{"head_dim": 32, "vocab_size": 2048, "hidden_act": "tanh_gelu", "norm_place": "pre", "positions": "learned", "attn_scale": 0.177, "bias": "all", "init_std_qkv": 0.0395, "init_std_down": 0.0, "optimizer": "muon_variant", "learning_rate": 0.00776, "beta1": 0.93, "weight_decay": 0.0067, "decay_shape": "linear", "dataset": "wikipedia_en"}
MLP neurons of a small language model. Each row is named by its layer, matrix (up: input weights) and neuron, and shows model dimensions 0-127. Each number is 500 + 50 x the weight over its row's rms, rounded and kept within 0 to 999. Numbers have three digits each.
Before each neuron's rows, "fires after" lists the tokens most often just before its 100 highest values on Wikipedia text that the model never trained on.

fires after: " ", ".", ","
L13.up105:445487517532488505551582477464506530543517533459556466431391356546560539484528466488504545466628441540525488503447481561496416516485573424481434498621479450430441454493527565517569430479436473484464645500514532502547476493507483466400445594512495374504506520568484549516565524597472534532516561492533455584551450438500462505443498511511534429441478378438498487582490486428433523578530

fires after: " Al", "al", "ex", " V", "ne"
L14.up415:424518472509412479519388380493387503494486501487498464471468485531513471476540520507478489530478507538468510612459426484494491577515521540550532421536493590475534431558466507455466447461531514528609477554399546478453533436500595459448530555510456525431397533465558457470593502552601471487515494395582508506447487529513559488437480518465610545436532484544586446487528444525582388538500

fires after: " |", "s", " ", " in", "'", "al"
L11.up630:529502454554481494526527560433421470507550550574524424502528508493528545568563545582471477468556466520479446563560563450500493458491484471533453515580457508594509538445486575459441545548476482490526468348540598483482496524536500555517456521507421505514460510479575563511616525514442468448546565412399517443514500433413420406469445485497527503492494539525497451495560454482498526507504

fires after: " sp", " Sp", "w", " w", "or", "s"
L6.up219:528509513475508488569455510518504382473524510499446551529502523600522461486499469481545481572473523410411441509405486529424585529510516564446555525566614561525414562519457530464562485460519471517489499499449510509465530487584387419585504375553451486466430510484387517514407582471509526613594499516437524444494526444502548509502513507481544507472479485441473498513538521520381613578519

fires after: " G", " K", " Y", " He", "g"
L6.up239:605471481455465499503501438573514550438536429532514455517504438531533603539427522482408569461473597485494428499512563482471483518428466457542547543526542476498487529501442454506460426410570509546487505554579478568448501488441467390498500466494600505514464528586493517511460601639555505549496541528446399495530558483481366462456457601458496530523598426540441455455563624525434437529459

fires after: " ", " d", "s", " st", " tr", " I"
L6.up362:450449450543566536558504477530469562445469484482470497435504472501510523509564561522489529635482513473481553479492550507429527578402424540518512530555414546415484550419583549550419478500519545483464460520484472484411456415587485549547531529535555584455463443534451460488488402561485536533455529502522445517499554482515536410548449489468559447486482423417453503561377511551538517421466

fires after: " ", " st", "-", "ter", "L"
L8.up615:472543547572603539492475440548548540476515574466492514498548479477477586468536535482543567491636471528459489554447506510416495450514394548469442537471481580592557453475454486539558468547528527489562415514501542398510497545505427508538490439564456493515486530482468518534479486439398462557443401506543471461441490526504556438546517533540487478500524540373462538492498421434482528604462

fires after: " comp", " vi", "tra", " po", " con", "ci"
L6.up75:497523618501491489492505465527550581547426404478592485510608517531490419477504450509492507453478561451525518513571480446583458492519517386474495558542504520450537512472513523456536515462469552508482404594531444454509501543553531452517556467531608458514440506468545498434413422555475587454517491623555427578526452499445570549431453494464448566481557496594573499521518531491517590412551

fires after: "d", " de", " A", " De", "est", "st"
L11.up42:572504539498502485501356415467433537394449516413581572565442584500489465524496451577440409492512558431396447455567495488549508448543488516462555517548454461406439498566508472525463473477472465499543474539542486500453478564549540519472478579539547455481475582459539502514591512585488591433584503579484427532449563499552486492538550511457511474532587537469545376497529472561515539485508

fires after: "le", "e", " lo", "l", "ro", "re"
L11.up385:523579494535499507548478532486562589474539499446457469475479558547465499579593476467454555600463556509427484537538528512524556422545516449522545409469455459484420597547539526496471541470474533454510508588527395479413475623537499473520466446387398447527482555517533532434418583511449454467457572507411436506535446609528442503519524579592499526498506531544553488521540607521534456468538

fires after: " G", "g", " P", " C", "c", " Car"
L9.up54:495413524481544439523556383617531551483533361574444518476423454430435558568463569449519569489509578537586526471558449539501484493607562440508499461430560528410363457453407479558477463538488439484515579475575538536552443540490511537588484514501517490520479502509488447551545598500565498439526505519465491459436529530516504523569425596543478562516588428565487452515474548547493519475444

fires after: " Ho", " do", "k", " tr", " lo", " take"
L7.up176:442459511490463582445417565460527571425523432585535511528450551538534432556525593435444471544480484504579515512546605554506479535424519478506570436457448487389523471533389461529521555528400552454501541522395558560456535417566478444450466500584450468504492467577499494484423528479466544480532540468518392419596456473396510556428440541569483508492479438466558443516534509467563455546509

fires after: " "
L5.up558:615494563514538544623475481472493479500562591500447470433614527539568525510539523535466517489438484553591514503413485490458511459529427495580408424523463507549545532583541487507414472503482553535475470474512502388468525477545418557493464546546472587495381521515415560507418515515525533440430565436500494437449548547505535450507507454573478443469486482500490457481419582460523548468367

fires after: " Al", " A", "al", "ar", "R", " Ar"
L13.up603:482534467441484428538508403552476485600563451436524481466489477513507578482493486464457530462534578492513490527529383464542468434433507599537602543586428510479552522505555509443447468477576492535562444564519593553471449505524570494471477492423532466535523462533512528451527559563537493530535495513421588537515598479470568428520463551464551417441469559521507504437538370535582456454417

fires after: " ", " W", "s", " b", " S"
L16.up182:416507488460555535573475457477491540553442473461496434443406595484632522531495510524564544527491453476593457524457522591444519487496469516510423373487485636507537540491467586592521485495523539492475513398545472460465468501549457446465556413528494475360488415588457493467563509504550481495530566532386597515429507479456474597454498594523506506455472456436501465478593491510514559579477

fires after: " E", "E", "A", " A"
L8.up356:425507501469478588475535482497434529560512481509381508484514463544551455531486498456419567467452535442504605518454499476466502496480578413518430403539482508499477519500520560558393463468574578540489360608552509503502489527478576596445470435516536419572446534532538501505458476533566564484467549526482534518527498499403447540524477610523454501449445479587518463415546567512537541598509

fires after: " |", " f", " on", " So", " \"", " ("
L18.up54:573540388521515556473557535591546502546429495498562508505512448450421487462518570479481542485507444507475499388477509479480588473480509478473460473522572431513535422515553483422510426430484562508494501512553570460468556497462578576526542563516469440507454529399546615433454441520572464424461482505437461411435504536617484452499479469427535437471534509435498494549595562467558497522453

fires after: "s", " to", " ", "pt", " not"
L14.up122:494484555559468466564542462515500499433448560551573415579463502412509503558493534557398543424517432551489501571500521502406450485439517459488495443428473604504487616450516501487507556532493566504485594560418471497615376514425563535496531443503437514503454591539481505447505527511507463492478560511518500630484558470418515431494470474533494492433420460571465460474418513531445486489579

fires after: " ", "th", " st", " C", "oc"
L5.up183:468519480561550522534437473565538453584399486509478523436476492454552504463520563514486598536510465557551499570504477506413567488553499461399431501476571535477602399441493505503495518526560536512568433441584505486547453483425536515518479493494470483514441482525446642493518495425607454588468487425550433498524476507466511427525495449509523534512550376480506468539501459582511527601534

fires after: "."
L4.up213:534502541554497485431526498560507520449590488504513569477456601463477502373493471551403585508524446546452447462533590508535513544545449528529503633524579419495440503481528476485502577505491469444492504499561462536368524479534509534479577532565501418439486501529523467501530453521538507405476443426371592411511498407462491573500465596439415492445502504449458545439509541529418583579425

fires after: " ", "s", " \""
L5.up113:490514540604542500491548515458487477531523541426455491483461432453537485553536606626538492602478500508413566395449605438406486526435471381526480463545573515551554509420494522431508466522513452600523421387475537462428447542472460599470448525572483456430512455585494538464496497504553499521432529477448552534463484510489485450552567510542529457477436600490592498533487460494440506426430

fires after: "p", "st", " member", "c", "f", "ist"
L8.up546:502508639506418515563490434505502487556509432586473599548395570534475521535537519551420451531527556544514519463439457568557499513500446459466473486450482466540488417473566534453409519486485507496491506524546496572575617474521472527499471554574505553505595547523475488493447498425567577501523557601491471463437513434440433477553546481556540408561479435569437371505486511453438474430522

fires after: " ", " F"
L4.up217:556477632525524504467454480452520534458455468540499548470557454616556474545549465586537461588523518466518541506476535562455566398502516484625417456591494477465454456572442570436490453570477482487496513441550493398444466486525428440486524481551422439515446492538479503508486551530403541565414526434508572508448503502502448567389533429516507456445509462527409544510556472492556549459525

fires after: "il", "ho", " commun", "o", " Y"
L14.up478:458545440459472451429458507530395597517567442480556514507483567493568514411505486512462555468621544532437537518507498501439451534538510487423496456528483522547602566491519441439541474459475545445544510530489540468480497499493430385602524469490535478486507525503458487488464603438564628493482402519453443483538430497538478475484543457401536523517523531505554484512491573491470486574488

fires after: ".", " the"
L6.up179:483492518409517516461491476498473584503504546464497506474509564528412539449550548525473539492471455490580486473500406419539550565540396589526504573613489425550493522564573416553564566458485516549448507493529508523435505419471434475551506491558514460514504551413489459486511569478442585354366482567432540415469501509476442564433500588526466466464519478536522438451553515535528562485482

fires after: " Cor", " co", "C", " c", "or", " C"
L7.up255:456511513507533514494463511519534548447549507569592513505510423473501472561469451476591471412608558554544415566519460572566459501440500457536460572520504464479446432382454507561488449547457449610452473514549550429528391406450410529403577473423458490547533483478442461476495486597449528553510473553517444492404444553476416465517577520560509597515554502533500515516542487401413520525521

fires after: "ro", "al", " de", "l", "an", "r"
L11.up315:436480482623500567543516480517462510497545559448559470549435525463483499450521543416444549566484628470507486458546422507522575505560483562544448411502547486571471566477496493530575520492493526449596456447442448400472430633509538485500398523488436508512474503539513576505469423525490468476485457544451492559432429491491502457467528537519493543555508526507536432421478555525459436534487

fires after: "es", "un", "em", "ne", "ho", "im"
L13.up546:493525492608472459483501489510474488521481482453484492478417510459487516442488478563461523486528502520442541498482513479567444456576582491434415553440511524440561526497463453634450494463423562530438563605640518494509544459516523449517482575516423471532569509491514488454508531547410542425417460460540540527400521590462544599410433561434490464501495524482483493487541495414494529466485

fires after: " on", "On", " |", " On", "ed", "born"
L18.up556:615476466542459563458468572571416485466498478462565508521450451444492455466532388559457498522433526543473535432528548598527563511440636400401557511503505589461490552619476510434534535462463501491341558550452576416453482473513587448540442511473520398494504530486538458473568495490582548507522502557519491495475539504480435500518534499540540499576509500498470604522498560548463451497483

fires after: " on", " |", "On", ",", " On", " ("
L18.up258:616523456499438469504510512516427477487445483448582491450423502562408491543484457441562580460455551483418520467567533524501511443528612510538519452566540487466617517530480476498474492416574593502476476516488607539550463503462506466530508546555488431537500437461468529373455495490592559467473491619416504465467438491534441532442465471505532509548448542418411541525500506467524467478513

fires after: " ", "\n", " c", " C", " \"", " B"
L19.up189:518499517629565471457498457514432526430448556513539507394495541538543611503482478509533488535498477549527415510495497590534523485470487476536460522572450530472538420617467493498509470531384559600574460520485497387597477521523414568467455442580518485509485581444515503571491495570560599488421468460495472492507507419561475548460518482492475410487488388400512512430460414602535477510483

fires after: " c", "il", "al", " Li", "l", "W"
L11.up543:460465536518509467439487526543524576501491474533499515472434482394473553428460516513491578461510482493477406491585584386549475513418559500580532439467579417511547498581418500536516571465586479455542438540491475563501528476420498499482407527475500473521508507501514506529493535516508468553473393485509596633552545565432512453436458413523502539542416551590589540515578539495596560541525

fires after: " ", " ex", "s", " un", " In", "ne"
L6.up361:490567468532465542532495508532522569457553441518548493534557480536504485485521469488506434576565457527448554363478487540442451424481526474563406537565425452531585536527511530487465449520525448538521581408474450418571415518600457445544499530516471466538439567518481519489561528355462433455473486402530538575508513418516497490504465569547422589476439421457540570475569460519477565432476

fires after: " ", ".", " b", " B"
L17.up422:563457518632480518478460509512429507461481548497509410419443529462509533514528505592450515516474499504545472462547470555411440595533515518595424460577460538465486481560474479475483536494557530439469637452448466487526534456438471470383518432480393522573564440511452475524601559560475527493532567503536568544465546402416491441580529560476457585460549404483543547523487477411508518606524

fires after: "s", "p", "st", " Team", "al"
L5.up43:483514513564451467562457494551502443453530522535525485496514591506462469573620526528539484513517542512526566601487494504456521435539426535395524394520503586608426504435511528520444580474566455487397430540542510492436508506513463458508431452507511483541534500521502453446474519423560589474613491531476416508402496348468452465501558514457494525481499444505533494520570483506416514428516

fires after: " ", "ur", " w", "s", " an", "cent"
L8.up353:533544543570529582543567490444370556501484388407488452517526489462472536462481481457582540523579460597642449486447486531411536517496537419501498501561483512499469502519526484415510495518575462563501441440486541423467622419493451542506561465506537420565550479541524538476533468474448525531513429534556417496480526507538459510587546562507501445523415433481426532505441520415496479561475

fires after: " ", "e", "n", " Gold"
L4.up461:498532492544512515503465463456420476523522567522473505407456529550549465441563510532583488540465503427541567467492476535437542448596506481581417457469448505507522504640538526502465506399529542508450484429470524491510457501433464601503447468488520599540459490469519560559484524473468525518541527456547505497398465433421655589480473434529480485473490433540615467505530561524460511563431

fires after: " C", " Ch", " K", "Ch", "C", " c"
L6.up400:534506535487550530433478642526513532457463453527503550441527504523455475549477533504533469419563472461491489493504526577448501520541509408498571509495534482530383351567636498559483456580498465541514455525523455452528530453468465537411526479431447398496510496561452484523509408550423546546510459474408353554568461514484416395455426562551463572539548470511456504482461477497578563520540

fires after: " "
L8.up322:520557611472550501551475465465458509518472519576550536497456478486607518475508552531477489601537435541525433521510455468475444550431387417599428437474418568484514488551562530456469561425441471598551470484476521437453543441524543559464503475529452514514388444572567498514471499575459526471373531462588466513498653535460446399533444419455492351546491530476536478512447452550507576492473

fires after: " ", "le", "s", " st"
L5.up272:474584609535571531495469464567424480460502419505530470433568521541496483532586562517481513540501442550590550454474545516527519491414391377499584528420616418559592525494552645540514460520430530514478432388565591457511509459437594527440507494457463453548476481497515473505534479462481474513586521375510541505552490434517519474479449516427382481495506394475481474562425481545477505499529

fires after: " S", "o", "te", "-", "s", " "
L14.up629:529550400380515488448479549536451486549478539401545452401486448584533506524613383513521500457597420534496539449484544478485467501485455570473442548478559519542494548492568537461454487478503468558571422477433456490470501460477516522524473483506559535508505466458474594473546488571532472511499472522462535599548467484535651469571519449469486525539493361487536483517476485503509461461495

fires after: "C", " C", "p", " co", " Co"
L7.up338:530499495480507458431433529447469444533500511482532584492597442526478445497537590478481450508528513566434394411534463432509561545494540419449529506466479492525457448523541499613494482536553467500480440564521470548525551488472472486375508471477529486547492561563471498471487494495447477439548468572489509532577530548550402493405403613567468504446506575556485459420526460520385489506569

fires after: " ", " Ch", " M", " H", " S"
L6.up229:490592514520557564568554410543389495485510451528499449483538559470560501472502493525489484513589458469522581452562555582404568498473445593535505505489513504504517490590559517444441536489518514598492517451564456451504463396593481532393516535568558459523446524543589415484520551514571596479460483481560474498511447474538469506446434575455483449482493413353505502435496538424512505517446

fires after: " ", " w", " a", " re", " c", "s"
L6.up251:415569517468521438442540452477460481421600463542559449486429438514602548574470440516536442483540447561455489585437486603452460528530509446554500431643445507545523390479522539452523424541489466589484386473476573487470542509424466512484598459521583428533560406592486472485513525536478446524572503484512499434446484529454550456537549552542493530542471446483461447523513529489480494533493

fires after: " un", "-", " \"", " su", " (", "U"
L7.up435:539515484536506532490486453533446499507570520474505502576481429456515525502550483457592515545556579490636473501469493571499582540532552468584391539506566458474484533555478544527513438540454573510482474454436571510514496617440513469442475538491565471467515472598509524425492450479502503454519571501494463520538454615508450528490426557523460471516484492354417521401505538453430495516478

fires after: " to", "ter", " not", " To", " so"
L11.up152:531470490537535442520571441477530467435538508494492539384538476500477517608414524487501532417568550494479450556529465489436544523443567483532479492376481493506466460427427504494418597472508533556547571696546436538482419470487510486565588530472450518603519522549423452437540509464459481426496603475449472572523570513475476416406443484459489468516491571455491527588479524469461529560513

fires after: " ", " |", "\n", " re", "er"
L16.up607:603472489553512439530519381491424570417447532485640532457415477497480534486584545500499493543486556557481485527549447448531495381453553500568373527467573542487529380461557507474473428483514444543503601471501422465538534540521418587492440493489551497566503547459544471450432557544442552463467471501575486417493460578560466523488598440413479487462480446431458431524513494439501528575503

fires after: "l", "w", "c", " Sh", " C", " c"
L16.up320:546470535433530476546462423440591506482562522624507507433460573509523510494572534547482492448448465528502384502462554534568528495509428474624437470574513529495469410484523510520507465457363524525498545515563439591478449474394559480496435498510502466425570451540502505588475534469516493601425547578487449440486523524509473478560560513555471465497442481400470593592459437484547498469529

fires after: " c", " a", " C", " su", "la", "amp"
L7.up256:564520467484532452503494490419531544482484597447587530489445494509475523494502597484450559432510539545495481418425479473513409566588424501459468547381439448438597495511547583557551440433479497569573493476499513469513448466415579546474442453423532473528513503514541466516534497474492502429546459528404573582493464600464450469529528514496446517448538421606451483501493347481572517612482

fires after: "s", "ad", "es", "n", "ri", "im"
L8.up541:496452496536609537470417574447501471522492430492528482483444533543533546515568509628471551486474480504487563471587488469464429428509524544540433479494567476555565529472513520586422503464482516492502522579470554463448523469570508446529486607527445470458480489521577495513449500458431526434501493449481538547431535520548595445418534475534511512497525492561629536456507586458456578393538

fires after: " ", " (", "ra", " \"", " Ra", " S"
L4.up156:646537575593536567505507465503470566439426559482479444498614535517533529478493529509618494525489552588422488500585417574496593489457580542511498415528529528552543503586547558500582442493514483492444489463515450422424471432526437561374492477464519540545487522559499473423544484590480476479480417456443511533506470468528517478516467501504478503524509507426399479474444571521542471459414

fires after: " ", " comp", "vol", " re", " Re", "ro"
L6.up343:512545587515438500542412563530519487536537527437479489472527454510507599539485411487492483512494501488497550498513474470516502487545492485568455544520507498450592455528516504560436429450529523547468525493483438373559523515516431471411449478427471378519483484596445592521508515488487515480454570481603439420480534509448527533482505461584519529564519555541546419486526511490464563429452

fires after: " ", " S", "s", " M"
L13.up252:463546525498498537501472481578537537465614575495543485395513446507541416463533410442422435557510569459567591390481469463580522425499423500490430459507509510460486492598481538538504456464472499487524508463534467476474560483581460544479580526494438431473419573486456518471529497526512418520487560589498582493446502461527502521423458500517511482422513437446534533512491590666537452458383

fires after: " do", "s", "ho", "o", "es", "do"
L13.up353:369527488442518503448499514593342490559556520487635475487507526537547461440639417498484520450503469553465433533533589496515507569547593527402490444518449548481543537481480526500541528478475481459547506471435515478440424507513518480458456394599432492535468521565528585531480465458494478435530486505497459497502477573475584563448543447496472503495413483449527500489515552413464493467579

fires after: "s", " a", " La"
L15.up524:415461438494502541583518474455519476431497537413575489450440541510382453565489570561502503596436479549507568425458431558529539462466459484487487479475492495511374543456514627536443523510490480502522419596526563466448524533485586542476473451545563481467545487570562508476528523553486553508518558407498506514491514489483530468386487569607522423437429539500435406441532572483427487476504

fires after: " ", "s", "ul", " f", " se", "f"
L14.up403:441439622455446503519444462520462550655474501505486489379453491437543456516569461445494499560524429558529460400486505418453502495443459502573488506548520547568558428516530570500614490444490552365539467447470489468447487508507469460615586464522449511439427541538468515486504485463515427408456520495561551537493428536475541519492503571520550535478619399541479535474501500525550482587521

fires after: " B", " c", " b", " C", "s"
L6.up421:506517528586541517525478486539495515409516446550497527543477574625545566504526495556521521408432545528550467524486473513448519485574483540483495481495536491507560360430460524497418436438404508501551507466538497520479576485595483548423391481559512454569533504494421536479564488548543474500402506482452483528454478454564486549475515459619374516488485468455482506513570508508479575506426

fires after: "ing", "ed", "p", "l", "ol", "il"
L6.up253:537520528489570449463465506550560485563510511465445514433396571458534556489567541447536488432543535651455478504486455446480410556564459529472529498389532513488459494467435496538436575443484486489535524513473608483497479532500480551443423570453539470488559522466454445493478431508546480492462472546494498572420548526390608516485540519509536498502334488487582498508446553583503517536493

fires after: " ", "s", " tr", "t", "te"
L5.up562:451428579565508523540528499470485497472433484379569558614438568549524477496565520576507484443478461580525517496524567534384520418433438517624486428536473516458590517591568455501517536479536461514575567432344482442464532471398465434520534491415434451491464405423492516502505549491454438531518452504514462493499513513469486537592481556538519528484437442545534444509510459541524529496475

fires after: " a", " A", " I", "I", " An"
L7.up160:485344443506609437488531483481413501477517489529536526488482377537500408545439603467510536456539528500496507473471471495498464564568554398546570500462473445512490461477444491516545505471482487595504544449504480558410509495567481548548479467505632586530492492498527435503582478563412582427469492483527475503493467484455464464548479579360568479531466426576434528539567561522540588448462

fires after: " ", " G", ".", "G", " tr", ":"
L14.up28:523459504587596419506470463524621496555492590463617412357425423513505485519526539471484515527589497484534490452472516493450490599401514477539430530585426495461497475505540442518436510444471545543462563519461525457469543521487483579521603512532491561462427530594487576528479491603534516506510533471485462549522536412461472577474534448486480530477508499518556513505446423455476464481504

fires after: " a", " an", " the", " A", "s"
L14.up576:527508462509498510471505487481535469478568473497597567449453495531520417577482507616470514470472575576563510513492412547508509503476463533494432449418451470524394573495507525508609467506524484549573443514477488419443554564451479588487450439532511589457517498520583487480585547520441548409513531438500552453524523468429444463533393550493555506498526471502483496416598546565485428510572

fires after: " "
L5.up427:609539535527521515563402457397405465511555572388546471498469439503459493536555503462538506470531399502566454487424469537453543443572494625483401562501398545474566475528490536461493496480492527553499540433406499374492470492448407529513458622413455455508478512458529517483477555505492458513515586529563466416488461462507527478504547455504485447437485377435497501557495503481568567514520

fires after: " w", " New", " the", "w", " Be", "le"
L11.up20:563527494456464494499560562430460470455571425531433496483445546559458481481435512537519450452417496530442510423455489445455568471537429489430486504593622540537518519491508571465469418421451395498486479455448403518566437509551478433580537493535453455526511565533476514559509452489455544486521405539508487335474496472598612518521541513574508488569513478415579495468480470579551408549540

fires after: " C", "C", "O", "le", "amp", "ic"
L11.up430:517598450483570552559446485465532526467451588564551547468476474436393461554446543494575629488516537493533467467539473451518478510589573556455530456421464482503520472513575474551553498555465464511478528459446519515554449491484465578374468488460477526533510513556498536487489406529576560499471450450522486502534427572533467460492539642502380442457411447438503493556640500475458462529545

fires after: " K", " Car", "ar", "et", " C", " Da"
L5.up483:552542449478504443484468487503570597468476450497502470469551551443471493531448595512577615518448512540515462526551535503482474581500478385536470459440565446525360534553486436509507446512564473530501517453465525536612563455466528471453485524497436523504557528530481475520591436500515512545560510472432450537507575545507443495405459494586496594570566503543464427516533485518504559504510

fires after: " "
L6.up102:525554576479613511521494502484504481559546506499479527491463467536499419484518479546531380448426498513478516512477541561400499460442513561510563524595536508557530479538497546489506505543508432575577548399464446436550490588513534538536437535564423420535443574667443479500505518529431559475392541472445541479543553435414458569468505424553474427422568410513513510452553508479429543467489

fires after: " ", "-", "s", " E", "A", " Do"
L9.up40:407551443415501503555533464560477535477490453505574498417443508572564481501558511445541583444562496568574616586490525591475516443521553437558514411500536383480461495450504511465549580474604566489522371515425577604453527437462546544502496485483529500555460525566462512518551543506499504459454640539558478536424513462506584575545458502567414431474508419558543495477467505519473465505490

fires after: "o", "s", "sh", "k", " h", "b"
L6.up98:411521474459512433448502455492351561573541493638531505568487496468529435522488539479452416467500484563515471458533403437480457463518565539438465511523522496518548547529501481484419482455429484547546594524413470491523556466489532455428463553541399588493426559484573606474497493459550483482483468415544399585514456452527567436456558528531527567529464477471490425482512531489541516513466

fires after: " St", "-", " sp", " st", " Sp", "B"
L6.up107:491532496533515452478428500497527497419519457420512553424457511447413549504490504496540508513569384512468471517417581522479551457479520520557535418501533538566518516516498557637473513489520399400517470484509544465460450482529423477476490458636485443473490546549442462537570534538563419491548531497553427555541469534475497509475564457524418420485406495466492502526493379426525428461454

fires after: " ", " the", "s"
L5.up401:468514598493526428628544478479463582501505485548430481484357522483607502522461539502462404435529487490542531492487449477428548487469534439494477489476480512508608448506498549461535512437578490559435459449494514499430543484527597497438557540471540534508400588598495454496587492551560563418475503474577578452442467573523493544462505478487474430459476435389581515509502493431529463438387

fires after: " ", " Ch", "c", " C", "s", "le"
L7.up61:514516461532570471498480490557567579410531458476490535492469583502476540412500503444531500477630593572506454520490548563558515479512527490525505509507541427489543369431482517563538510472488556455521456468487483417562508506477484506529511507484536490536492470542519395510478548513523494490484594396441452584496521449434480376614383475607480487474586384523514485561521509541426471599463

fires after: "D", " d", "s", " a", " Ar", "A"
L9.up513:552452441533440439572497543541499573393494510514536515480451565568490445543470539454459529526491558514454477572530569474413423552529450454516420513449490451504384546469576498472574628408567466457467515584459593516421580480444542511410492503567565554393525487461527465408547612467507482406457503488480497489478522499543558553535498625480562516536570496494465530509551482555499490463535

fires after: " (", "mo", "-", " Sp", " include", " sp"
L13.up239:471573425502435477529517457515447508538529505442506521523540540519384562428586482490592527519468433532454531468437521446570550483531472451484501503413554535514492453562421603521502510506399498498487516456484566537506426579539485574475488502633431484460489520535443619484550453572515520572514422474565479429497481564483434481510487534556514487517432544392467525512546549474448504457504

fires after: " the", "at", " 19", "–", " Car", "'"
L7.up444:446446442465496483590519591535489454460513499392594502545572477435506461475480505491519542438424399604533500547476422566471463550544480489513510447570545469515518452552464478542491604584579489518445354452463533499537430476555503649506512536532476506495508420474495557447439543465441434421470579497501484492491570479489526482570481575499492495494521487495497467495511576503451578480511

fires after: " ", "s", "old", "it"
L11.up89:466609444489537554540572479435526514433560508429571540446415523494548552473575512457523495488466535618501545434465487540543514452495483536540361456614495498507601467603484517564513413486543525424510523450472554441412525444594495415491483505537497459452408457460442546464492532475485505508625515489491496469455544450452522434449436517486522527498506398503586477477541543456556553480527

fires after: " ", "s", " T", " G"
L4.up531:507543569550614465524523445556511495521442470511495487526451463416582446463562513522495539551538451496429505524494487519343468507526412482585456403491417609515558544589526476459533547542578496520481469529502601482377547558542527512526506482529435530504395531534437443524491552511532475515418582511481518490467523488518499507406499492490429445470563453475540491545468421442534456567534

fires after: "'", "’"
L7.up360:418447492477396464475574487576451479441535491489482403533548464490554435528493484558490570531542516451534631481448470502465444532491488480498489513551494559518565482502482553553586443479564469523441412462493551498555536548509513635593486558546399474439560458521481517480455541493411425356400436437496464438457447494490448522580484536498422502472560508460564527424457386470494458492560

fires after: " con", " in", " ", " Con", " de"
L15.up173:594528439479510546523534485506570567557590416512493454518563576429501481512540435544559432559472506519504511452497521543510480471565533504506466516534539540505522405466499547494608464564432480493484420327449514501505519543563481516428472456510451407521533498435555512567684472528478533421454517514551497486535514430484513429521544481444500380489411554500455447538494405440479553472424

fires after: " ", "ic", "\n", " P", " T"
L16.up183:483455604575554523507552429474405495419476456540497470500428447561467417496672450478437484462463537521562562500535452576444502425451505561526494583566459518487470481503518537453476462521521398510572453541483509514614551573418445487478540471644500489522443509507468465490365573532502545455540473488541416495517473537587453514438454540550479427448514444495443497468529440488528522537493